MLP neurons of a small language model. Each row is named by its layer, matrix (up: input weights; down: output weights) and neuron, and shows model dimensions 16-143. Each number is 500 + 50 x the weight over its row's rms, rounded and kept within 0 to 999. Numbers have three digits each.
After each neuron's rows, "fires in" lists the words (lower case) most often at its 100 highest values on Wikipedia text that the model never trained on.

L6.up358:414512441512424522485505498474495447528513424575463570523462443484460479523481520435561545489451527518480538553542460429400450460445463520526574521587454588586568524503495508522556497575513543573472502549550491452517471547417630567496445490563425474516524578598443591519443440517462555537447565626495544599551561504549450521480488482523414531519510399472518547562472526561464571503527
L6.down358:529498431445464511554504458511425508451533482497461430456436514466503451475472444520544590401500559524539482563473516532493509561577520526496431561532488485468552473475491494468588505628474527526644511413487538469531561514541513557475452396527500478427496538487480417468528563483495549422560533551443467476490464466555555394438551551517528489480502417463543492441482550535477500463559
fires in: "the", "a", "s", "seychelles"

L4.up750:480533512578467543558472444471462500516504537510493469512380479506610569478457522518525486463450455476504469478481471483544479502471569514537463487477582558526499541541517574521467518500476529454489480497529533514468390492516432556502509436463533451491450410469542502533572504512491523480577538523481463603508513488598387520510554500507467534424586522530501510493528544586454531575406
L4.down750:512474470569518472444517552513506414397393466586537597527512501395446557440475483445464469562492499555422500550554547490483490486456415480493524439483404516485451440444400464539497561363554540561570428469439454480513427456501517544506482541561543544487477545537484508512457493471479431503455453537439491457578510446492476519464568504495384519607497608480529598509626542497442552455548
fires in: "and", "but", "or"

L4.up529:542502490518499539455468548573490466475525468451534530461591480469586452524582473522464481491520473458470551600525525457523499581551416574519576599505432583426542448501458506526506445505454519599476471436427491531560534611556542433518510526517497489411440425632440489436499393514483583520523498354472503455518492510502509502524576549544408461496470498465512549521448487431479521510472
L4.down529:539467509511564558505473535575398415497473497603482484501479476473482527517510425450518439410537478420557411431370512499577516463458378491538401545552529512472480456492462588499467432497526505547483564426556461587462494581431470504432510512488530507500534398496503516565598493550462467543639461438548528477447488466450541651533485544420526474610545566442516505524488563468498546445459
fires in: "0"

L8.up882:469558514548395467551461446517497457501545438517605486556519594447520448472421463489438461489562524403490424412540607550506480498489457581457467412464514545533530490597544458460526531495489540521448457332536405460433493553473555442570495458455447522493457539435459565601463396545454501547564497600502514467569591438558513560491456509515420450552408501478448447557515525521495484487548
L8.down882:486435448436486466400420445451610465450536422541526497535422475534435485512468498453534563535497570435478489540471444536507548480527495547474521502544441519483508531536512527479486471458467595596592517448431505499461595446603536531455486637464490470429527425463540537430626475567509456525457474493528522526555426507435514479523524465566491513506406496432499509503481493565527464531599
fires in: "were", "be", "was", "first", "been"

L6.up676:471530443526504521520558571564499494496535539435457642414660514516513466553493457400527430479504438478471431485495407499557541498507465533499528555555452493545490570417541534504521570470512540622602526491553495439547519505606450498504450626605518554477532506530576467502475557511505510465537504578505567492584480523450580438574493435505493410574596559454464547553531501521470520455509
L6.down676:436491434483533602500439551448393584519580562450502465456540457567526471525443492441474503491498470532445454498552562581508515478486423391514578545516486491488602512476534505518526533448555522510457478490506545481445487507548466565523501409430573517505531594477464483453628558442538484585455531494516498542491515480402446516472601516469482491533476614520561532474487485535475470511603
fires in: "to"

L4.up580:462462575574446559587463542548465513434538506433504466482457593505488475453567531483488441551508456489426475482550483535633542574436533526441489472513496484470555479532492547481434551450506438462567501516441478479522535541511502558439500509599475450413526525511516506512480488547516514516486506569503445442596440466587516528359484417420528527469523529482489469471449631477410432477546
L4.down580:456580501537474460576498525408489467450530525494513504494467491473533499516543439438482564492425490590447561534544558498550525512590531595532536469458506496491556448516487532522460497437458460491523551441447577522440437508471504550474519524453509527476555520584590512508401426511464515485509521496492517569562442488545492438585487432480486537521443449399457538481663536470508517606423
fires in: "and", "but"

L2.up351:654472576510471497443550591448523509556603460457416413538453517536481511581515401447449517475510458417459550474411428433509431513493445517513477529468449455450489485479529614459409429470485549530456477498425469506490456459523449474473525563541512553470586557506520521458564425494500442524449492482436506506491463501419552504504571479562556587520390438550476489473511525505473555455524
L2.down351:539435563527497517538612516488555596426474506501467444543426464510488477558460432491512481421560431511582524426404468501591456505488399484571511434499519459553552431547493552449472444536545512586520597482461524546431576441549438464463476473539516465460535509495556431527566439545465440581513613456531566466544571427427504548434511497565529465544513574494541553623491483546570488399482
fires in: "0"

L9.up292:475486432495548581545451536519499407562524506504485466458451496530487548523518449399581585475611517468492496456495557535512477510487532590501484523541458480569565463527564507569467420528483466542451391517480393429498491486530497390575481586476417497563498464503400462502463469428401479441466475514580422433462488517452539440436567508519469462518523454493458532517486558435427444556437
L9.down292:486452500512427531515502584543424505449541564548543498477485508489413493505551452452517525449582497470510488520460533448521505582499404514548484548509479424553450520457553506552463508491471485557520516440427478485516491551497465557538505477528504430584513465480485582515435535375521511493442547530518481546547490493509471364516424478493557510483604442449516460588568556539495601447459
fires in: "his", "he"

L4.up680:518502527420407566459536547511380475427532543487546440523475533488548571525578492580434553518566489476534526551428512458510522432492495461570480602500442513425475498477601470489509589519470558474527466563407485543541534503506468454566447509449511444338591473494502538507547514414547569602481552460532443455459538483466511519555486586487542440443444447527558523510440404510571451446535
L4.down680:561534529504429503519428571554497505506496540512563535429460520540541442513514504512466541611523508579601447425504526464527530457555572430553498434577509482472521588528524549488527439550493559487414447517490431562528552421532481436464526464463428538498540477523585535534590559532477477587543537464514583479559510511394494529487440556591553451551497467481551543470543366527500633470475
fires in: "1", "0", "2", "3"

L9.up59:464563555533518487481493508508477514445518498426579562511445513557456494502454477537470450509471537462493374450521560446558413565503512489468483606541519495519403518495558494475496499503409545551433539468428500493480516484370534489496541479567474598426517537545479467560488456416537463457556550454474474442534492527531497486546596522486556527449548538508541454471490516532507464468400
L9.down59:448459498474487473406596494486466476503493590548528479510473519444393536504520571427388524471580513545569481489535544539554606534523475478421512467376506541463431524514526554540556510489538497546513515438546543494459437601512539484449409502445571511499564545537495443516587539536554494431555440492555535468554395544510499536482473426536499561416522581565488524550539535570470502581503
fires in: "and", "but", "would", "to"

L12.up482:509526502554435507406496497417521490477577575522464487453545632419531530491530465336532429514548499502498444473493577499487586479528520630461482478447481488468410510454536456509444476519491596480553540469539434459459505491489478494476490499458403536508576525404479522514539484500514520615486468469482491455608478455513527492423429481530524526532464569611519506552482529567428546415483
L12.down482:478452475532478531528388470487566504565558491464505436514517482490594555545571503445409472546560463569538556482533439436572540523552542600398539519497509541379512493439417530471458511432525428475541514473493546625467491505525450540483415469480437430455613558460427503519422487440589460546516543487406514454563397499528559477433477533569491488513554507574571403476552417585433416463619
fires in: "was", "also", "be", "been", "being", "were"

L12.up416:432593472502432548396485543470549523573421504557540464442521537480530523557489469445447521515470425410463566444471453532448487493578575515491593514453480598530424552480501473587481537495525560474487445568529374455519527506451505508514492606485539527407571555498530585502513502462543513492506463559586561548485475531476527553433478448486462516531510397419496602524509572506454552577550
L12.down416:503508440564452519570496547584471558542488544452542505434488513510496569498524558529545475429513479600538626567391486401547475441508491411485552513467443434508452591466497570578538439578482506529429512591565542484507410490468492533466505519548518524551469340517541546446466467504428458593488491483466497581503492462529427515486549565535568427510551555467525471497639466490514523483478
fires in: "the", "a"

L9.up664:540549449423489465391522522472574412459507581495527479482482499514573492468549504487598485491497567489473383469522526419541496550503493532515507442452564443544517548472477450495494572477561541476501505503493589392506523479537467443470542422484471500594469603431439524494501467451528513628564443519365503520529494473528527509498511557452515603411623493528567463536515476478491469469578
L9.down664:549569590527512397454563432485526361483495438565543444541506484564503554537547465545498486529550530602490481534493527468499467451506495463521501497452491481466500470487504515475455673473486472438535533577496579566547467495507445495526513520470422505524665562487562554513454449469564492490457502495486507443501519540414470533609548565491455537559561466494366479535618571471423479548442
fires in: "is", "was", "be", "being"

L6.up839:619559494475514520499506574543516490477548479487404450516517449437536487470497473438612564549454519393464450468596443545552470559512476534495410508445521466549484446511516476545465404548549454537517491513470433498520478581547568496517480508491476506503592547422477477451517507441494485543616453502591386478488553462466457506496582431376541552403488532491433453531541515512481486542469
L6.down839:513479434438488461468510541501527465423550493510454441498620440418454495433536510483488546547501460489452624423474444477624457479583465539475507518509527537448499403496446453508442513507534421518504598450506412500487495507451501453468451470455446556517538525541499464497489531450468468454543549483477606500423476470479384457521489431479448580569478458468532476488539519530535557442511
fires in: "her", "david", "sam", "s", "his"

L9.up653:503535507612516476430556468514492498455507511417510536466408569468540464586493549475502415478502453519569494420494465522490516540508561502493531496593542513429432569495528519481557542421497532532465590507496420546524480478420581539479504476613530503382428472669464444587439452498514455516579500559440491468474553472594503563504543489494521448497560619537483472482481451423454492503480
L9.down653:411506510500477500467586474424474450493470495429550398506495407534466450515448453504420542523601476540457477481540468475514621513596565632430493473507443478550488396525556522613414438541497427456503382543430515458543487512492522538508450572485585498405537486489502460470496495505426577388503448501588454471489438531530391524547506543522544545551454554577474507560637464525463568576453
fires in: "and", "then"

L5.up251:545491488610452531477441520540427587466409470447456563450514594539519486447512519483449508498505472524512496536440531572476496495510525552454532605500456525529518523601504502506479520416495503523440499474363446426561482519465525515523501444491552415490410490403415460530672445488523569532501470500505446502509550510516484586485500432479475486495441548503543520598547486525481508579495
L5.down251:485440511467482472401461501495458400475480450455540505470538476488490519542594525486463479487524607519496473467550506409509440537477484566559586443471415520410598501492461476513489619558448550473454448500469493415390538494399472649503477416545605577455477509542473420532474503418519455476503502503502465499543503492580425495486497442517454471497567437417483564550608539549478506343430
fires in: "and", "its", "their"

L5.up169:515519459502366566537495520516497578470513518532486515453555490459558472521466578442510501441562414444531458508523543462493464491467525532496459415561445581499477580476595421532448397485508534558560471562498508420502414501431528455482469547533487488525550484473520384488517607437571486390449472507490547437536530495572514513571479491408526451505489506405500568546547549387418441431430
L5.down169:432593546559488501491492576446481522512614532516563390482470467473501490561449461467436470482575512539419537512531477487560478556501510505576529517439382514489448574520454556536458405581486583487472460529491469491354549483527455534552550563542438454452473488477516414514456528557452518545422548547469430423521440527469526522485487490501542568328456474482454543547526525416590438556513
fires in: "of", "to", "above", "almost"

L9.up264:478478486486539479533532504486531530486519502517503515520542532524497503519552526509486477505426479445537495552518445505456435459449543411544476543495464472574533582492501428551479481520534569456475466522452489547610412497501493521529430571591613561526516485567555457413533530428587563447519509572468452568519461584552615536505413437510444492467539516544444512463562499544493508487534
L9.down264:522585500546554507389488539444545533606523531489534501519503443450481554498587574500515460455484487527401446426566454572519485476444448479567612446408534496376531521482575427428601557444534432551428477543563564484429490473512526495400493509477506493421436565470473475456452456453433530522516471538407475525549563500395525548586558514528468510492515529553567613546625531467506526501561
fires in: "the", "to", "a", "in", "of", "through"

L8.up588:546518452501516430518591511467451461412600412528541477482508466457525514558515545478429446508585490558459435370532551458532531506535487597458532446415485451483496575519474489437529480506622461488505567474557439435476482443514491518569456490444450469519529620488504514534526534444515534551445469462384521536559509414503429496459438453518624596445522516501499437439523536555489504456489
L8.down588:424451593505457437530467414449541537524527497615451401511539442500559568487533558549448478549499515551510600460400421473482540460571581552513516499491567464421516434516432526501491478469520508513502559500430455513471535514477463499491460445446403477487553549508525575572488451461472510563488507460504591493496426561525457538529498466509472410512572428627503472574490445568496498496447
fires in: "was", "is", "being", "of", "be"

L8.up859:496542425571503565399490440475487550453472530467520529489492570438536487460612474444481407542469566559489502540534625477514538519504546541499461525514488534421526477592565497459471606490502554496414500488406401465460542564340539446495549446500591457553582550423489487601557401482489471538463426558556511433592550422529503429488524444470445502468483530498428445435487548513535422465472
L8.down859:546499393550491509499515582522507470485432458541530471567508487509470481418507460501484543450451528506454445483523503466526538489496464622512553506507462570493556525611513543569466512503491518497554546426456514553410570469504516547496480437500612478446627538478560439475462543531499521487517502517429545545656417484484454472527501513604521579545455527535474450565625534535469616521515
fires in: "and"

L6.up924:428572465444512521526572528486576560466478446356583424476565504536586497466512514406557467440447455594484523573569472392466546584518457533460532465439484559542584611462503511463496465541539486502523449562513545485474536570491522574571482530426472533466511528570491549613513449523479405549615446514535541490576472500528497562463550419534499536505514508538577439458468609533496492439568
L6.down924:552509508420549540572498442527491497487519523511474512548548395469419491527584560512420588473438482533545602490535520434521521420576467472410488483485389481569514505518516548546558471548484469557540517473486502505442589561529507464517453531452443485471433362491574460505571519414601435518495590484429517500548484540589583526509558454516452464548568475485534429461467464439528481496388
fires in: "the", "of", "a", "s"